python train.py --hidden_size=256 --num_key_value_heads=8 --norm="layernorm" --norm_place="pre" --rope_fraction=0.25 --tie_word_embeddings=false --init="normal" --init_std_qkv=0.0778 --init_std_o=0.0 --init_std_up=0.0778 --optimizer="ademamix" --schedule="cos" --max_seq_len=256 --max_steps=4053
MLP neurons of a small language model. Each row is named by its layer, matrix (up: input weights; down: output weights) and neuron, and shows model dimensions 48-175. Each number is 128 + 24 x the weight over its row's rms, rounded and kept within 0 to 255. Numbers have three digits each.
After each neuron's rows, "fires before" lists the tokens most often just after its 100 highest values on Wikipedia text that the model never trained on.

L2.up214:133174170143106140134120125129134121120128101136083064121113097130084139158147122083118124133137108135168124179107111152110157138113149192134126152129129127094178128133117110128115108139137077142135105112150163156116108162142133149160136098121092169098156134139170165126148140136141139117129092142125101127114119128146163154121108144098128092128145129143100175138141115123139146137143
L2.down214:116138139106127151138142139153129152140129136110123085135172058113076151115104101101096154115117157106076122095141166143117149145109106143136132129126155112150117108132123132141130151118130158100048108149156141112105126157109089151139155147133113105109121133172154119162135163136108085115123126127112080104151118137148140164112121131143134096099113102178139146127152132134116131104141
fires before: "\n", " The"

L2.up381:103155127151097122123147141109160112117167127127105133112123151093117110127108157116109142102173071114110122100104081102108192128111118127121141134127165138128123149142101113157132119119094120131162106148121097152149098166105094094111094140127097133075140187127129129161141107134118125075100126148138063152113126120124131101148126112106155088171112106086105168121092123132156156094142
L2.down381:124111154130126138146090129151198061120123150130140076137121122157147129128121129138135161088111101147113126130106135068142141112103133141153136151156124090108119131127147139131125127136130127163137114123116134117097105128155094094095093108127140139190117137114146176121112127140106154101107137165111108145100104139109156115109118167139135136158127129140123147117121136128139112126117
fires before: "\n", " The", " It", " of", " In", " She"

L2.up361:095156108140123139148149144120137097116120155091137123117207139147134188115140116136081138164121143142113116143137143126180148097115127120160128125113070133085103095132139121105105137109128128152133145129167150132130127103132089139109118076098113124113059128134136144106128073080127115138144109153128102137092100148142098130155149100146133101153187110114110177108100039135092111136094
L2.down361:113110121098079126157155142133148105100141100129096143156182148157092161069117129124095114109159121070153144157143142138152127139155106184141121123139111115116144121151151073111104101161122117102155156139121144109114125140161147150133136129102122095121107162149147125133099152080125119136107173116165129115046145130147107142181130103143165149138165115167081133111125110128105149115162
fires before: "\n"

L2.up760:137130160153153150113103130104127108104113138102087044094112148122115119131112104132139140123154129147118107126115116069155131138107133149144144111062125117154140137098120112199129152123128127148140141155109119119164090104119132135150126125114122146054121136137130124126121139142139099122083126119142096091137136128116103113098154101166192094155114117153101161135107103130117166158083
L2.down760:128098153102121142102105144125170103131159119138111091171150124178109092130083145113094127163147139092138106151137123154088146131098133148110120137097143089090185125122160146116126104151112112133133092145130152097120144144111073139120160126090127116117114102142162126140123122130097176138145123120103142117100159162162138153146085132145121146120109135108121100119149136090153121121130
fires before: "\n", "ired"

L2.up244:123148138125129136127166149109165153148135134102102135140130129143119079142110164096150082104086087141110096089065128116156114145119139114137123123130108083106122150088110161074138126128101082124079103151122130140086104131114107141116101108142141127148159096103124099111119110100082120129084143132137091153136090118155142156083083093114141116131169152116129131139167086156148109137102
L2.down244:100149119125157118129148150140113113144149091158156133142111118141115146167102124136178169135124148143121164082145098124129113121148120130134154145127139111185115106125144117156173151146153106152068173150112115128151116095146108154162119110183138138108152148093145147133139127160085089083123108094164105062162070082124120143140108084143129115162103130126121110105130086159162120147101
fires before: "\n", "-"

L2.up257:127157129136148143119136140108139135134143120152132128126128130123148164107142159142179124098104142167111077143115110146132182154122119074127142146099126138109102117171109162148131139129118117135116117167136139138091146139149089157139120142107179123073142121085139155109131158111157142098110127123166090153116107112120135126123138152142145140140137088081093132146134097099108157119122
L2.down257:103146159129135145134138119114177099093127099138163121114172152176148112121133119115126115130138153092121123113120140085106114148125133106131147121139152114131096116134123171151130115127127120124117127157105151173125130143152078076099136132152152129132100124131141113112104144125134183088121133162157093145136137137143116130130095162118099144099123091108132151131101111108090117120148
fires before: "\n", " The", " It", " He", " In"

L2.up747:127162145107134141153078108136174147122088133144150145117144147206121094116115119122084192089116156138110083098113095114156150140165118099142123116161097115146132133070125122113111160137125137159128128150153162171162102130142081162111101118151138147150129103090136122110165145089084098104182120154128097133150130146120143125125100131166158100150132140152109175123089110110075132141149
L2.down747:111127142117084138165145128145107166108127107109128052127189078164074103138082118084119113110140145132119115144143105110160211152108106147162152108074143140138166125101176155141122113100149095114101112158135145131147140144130097169118135132097133163100167150120141119135140155090142127125145113142156087043139121104144132128155137117138173127154132147152101142107133113127129116135075
fires before: "\n"

L2.up312:109120109123103173163111165179201125117102122145114135107166142161136099146145121102096147114128107091134107099117139117143082143107106077110120150101090142120107116142123133106120126137131153094133122145151128173136130132113128155097138116109182133131114136148156124114101098100141134132102095098117122106095117095128118101155136085066141111114170137097175129150146134148107127157118
L2.down312:113137145125116083129133130137146162109124161132121133151140131113095141130129084125096165146117119103156147108124138104158143139121099113150114131118115136166112140176145133113145121098123139161129141159148115181138138110126092117143094154102181137100117135128144137140115118094149092125118107182089112081104112137128167158153135099143113135165088127112085161136131101132116124134092
fires before: "\n", "and"

L2.up227:143155140113108145106153116155128102133130146102125098109153139178105154162084138137133094136158148141112108111134124157120153129092140135121149121128122090103142153126117116186090145113112172130130145162124168151131136090150109134156135158098114116095114145149138123202121130107125143118148090107187146152131119082090137151149138086124155080129153117138108149097151096142120149158098
L2.down227:091134174091102164095152083166112094128146121120119101131145091202128106167115092116103096109117137111099119143119135115164184135131137129131147146111120125096130145107144118125123122113113126124141128104123160136117109112141112145126132135114110135074130091101152144186115148103131127120137104108165067104079091134119135176131165103158185136176138147122093146098145097140153139138121
fires before: "\n", " with"

L2.up515:101108135121166119106140144134148128122116132164133141124153097136136107087095165086078090111126135146136098135142087134101111129130139099165109097103101117086146137080121111166111136154124152107120128130106164140145165120163082143124150099130151145135129089121100156076114147100122164128125140165120118107105111101119131140158091116092117145169132122128129185115154153100111136160106
L2.down515:079140148134129141146133150111100109109152143113123183128135090132102127077115122104144132147125109122123155124127137091110128143120164117124142128099105081084131156111121106115131135157113104135178116164137135115124165151157114120132202120104155142125130114123124157147113111088125122134087087140126123078146145097168110158093123155097170096125109139134100138124095142159156083160131
fires before: "\n"

L2.up115:152154140076141126159129152149113154100131119134123095127139107134141114119098109128069068107156122124128111101146132163152131140094133105164150121149119113126107143132156190082120089099132162128065161134143098123091137092131109135125109130131140131124145125105148178157129090116099115159141123140136115137135127120157140140112143142143155122104148122156157147131134138086092123136055
L2.down115:115097128162083134149144127146126128107138106095117097181127117130114104101121108076135128079119162105125158098136135115103148114171132167138155121119118142165102145122131130127114118136132147111153105125161167129135131127124104118168095122107121143086106111156147129157119094084160117112111144120137084149105112079138162091137132147138128152146125141145109153115151167141127135117108
fires before: "\n"

L2.up278:110112146082128140114163136124142131141091131107121075114108117094133122152170123147144110073143151178109121121123140107129156147126125135141157140111141145135139179146181057099102139118107156140127144107137151157094086109117140130148119118131113142152091154103159144111104090108112112130145109158141124115096108124131141136173119176117140091146112096146118147157079073080123136096125
L2.down278:151114139111054138117162095101118090135128139119134145144114160100074162145122121147166103128145122151094112135141105125152100076146098164105115148143117150100126147141126094125073162126138106120137136132162165119161123106125137136163129119126133139129143139122119119092149148104150130131110131116137142127189173127168122092146139141095118159109132126141129118109153143134131137131135
fires before: "\n"

L2.up270:085157116110133115171114136125147110139152109145133114117133086136131161108134149103139133150124099119138138135101134161078155164117158129149156142140150104118112153133117117124142146125107109122143149161065118126126139190125116165139104115104143167139139178101123111121107131124107115099108165123122112111091126059186096107139117135113134118187150139083111170131116084135157112112134
L2.down270:075129122092133112132125119136175122099128097109151116137162102142150107136105098115188129130117095113113186096092130119115183119113155133129115163105109110149091114140129138119139147085124138112104122146114142131125156163137119137129103117166130146116117164126140117128075135095152114114108148145110093121145133105122163144127079180099125127131129110109115139114094166123140110129146
fires before: "\n", " In", " He", " She", " The"

L2.up61:120156124141112106140133185117148125168141111139134082118107161141114153114126114119152144125155142091156111116114088162119152161142126141127142111164174156078139140122094150116111156127103113150111095135158133130085128135120146137134125110089155154141110111095156118161118135111133067121123158117108120135129138073128138146119139115128168090160111129098168120110053119129114131145091
L2.down61:094187156125087088167098112131129118137174112116145166125112099118081115121109125145182127141102117117103137145089115131139163118117137127066128104132187124156111150113088114171150176140091114107128138136121140146127117185143100142169129142128162132118074145159108137134115152137126123099120163145116139087131147116158121148135077132083100129137111103101119132149106131095126135131116
fires before: "\n", " He", " She", " In", " The"

L2.up346:103098122112145165135140104152121121127123132112105127131161111102109136127147154126118129153135122135157099129134114166137112145125101144132145103136150134143149134158146098133104138135133144146093174116118101142159122136101157133180111118151133124117139136141150184157161144126079151096154099139131145128122114077119165130145078146122158124148152103173110166109128130128121133161178
L2.down346:151075123161126139115120147109159101124134120109103081117091147155118126089114162117096129119155130127141119155125117117120161109160176169154164152130129118105094112128145100133095096135090127099140109111125138126190103124143139112101137134104139150145120135135114084149111150127111114131123142159115120135126156113184144179133142143102090086116143177127110104109124145129121140107140
fires before: "\n"

L2.up699:121159125126173150138138148143155150134128105127112130099158130082148151129107114166143115142153114110104143125092154059138177097108110127127147096135159161060115152129129155190129157131100096146117141103142179130137097123142116126132094149129126163105106158118159141136120096104089129094118109107136149134110104082154090156122135145165123161156141122131103135136084096145121124127132
L2.down699:122128118167093130128133144147181152130131122108090138122143113142086159121166121127152127136143131084133105099133121171122125137116177150109113170152151068136119136122161131154138145105149139093122153173119167122145110176128110161143148117134095087156129150143110078096139178109129133115104113123128121135121177112147106156142145107109070100125118099130107150134132107099145138119112
fires before: "\n", " He", " The", " In", " She"

L2.up193:105140142085147129118140113136122138141110137144115148125141143134092119126100136100114132118160135096094149152148134084147135134141180088130165141139117088116128126140141209118108121113135119139153109139095131151092128121141101137083081134098135136108136144128148164112121126124101086124134172161122145169067110117168126151168133140091100103146136159113121169118122101106130158133157
L2.down193:134136112093116085148173149122122127109136180122128126149143121134143124121108138095125137113084118132151168120113122104144116138124152119119129176142187059098132111127136132111114137088136116112118108104086115108094144152175107163123106105111165149131099150096116126190097186120171137112121135121152129144144158105113140134151100098124145165100127067114122128142119105151132097141098
fires before: "\n", " In", " The", " She", " He", "00"

L2.up59:107158104125137137123171123131118147106105157176145108142109145160113154139099121099073120111158118139105100123125111094155158113140106153096107128140106128107128145093126144136156156083131116127156147162133145118119148130151087157094118120126117145103156132159124105136151134129146132133120109169126135140082092115157135117113123114070142102130144147157097157099118129128137155145110
L2.down59:120196134136150157157115149107153112132114122133138103112120109109130171093098132106083113109132121116099126090129141153150090108154135137125140141104147139126109090107152113064128126096132109125164136128097148138143096144124125126121125135095122145104123088083125146146148133085164100134066101124112127138122091131144150153166180119100151124129136096139111161150098119140112129154127
fires before: "\n", "K", "E"

L2.up458:074141142139131161133113118138138166130164122176088167135104132122132119119105186146124145126078152112070131139149090128142131154117142145103115160114128155081117138127086093111114126128133116120117129159154123121113120123128108131128125119104112158098137143115131170144120102157135146082142110187213095178142126075166124110111145125144094055146175134114112138078109097165130115176138
L2.down458:098092154103142128143131127146170121130103113090130134116174103141136091163115090138112138113137169121133133148137150121106163109122119122167124168162110143124104125140106183121113144122133119117127141160130106146163154146137093129136170108127114157159131151096142099093114155142144163108132117144119118123108146145123142106109109177134122117159122091102113160112112106112105100096102
fires before: "\n", " The", " He", " In", " It"

L2.up507:108116129138145152113119157186177132100136099151119134128137108150138136146169140154113155134160089181130139130104158135121102107125137123119135143135086107085175079142082128122120104145125160150181165148128145104107099094168138146127145087074154097111139132173146119148117125137133147104084125106146134142083109112173150146123145134150150116141180121115162113121098141100110160112127
L2.down507:109125143121128135135122143159161161082125080129125147150119068125125101165149173123102128152155114155089074099141135127144115138154154134115124181119110151126166116107099144134159093095128125152141147125111123150108099132168133138109129132093146103113169140150152137127120141116121154093110101092161141098118122149150166156136132119189141131134097141122125160156097120124104158138143
fires before: "ig", "incip", "ince", "and", "ad", "int"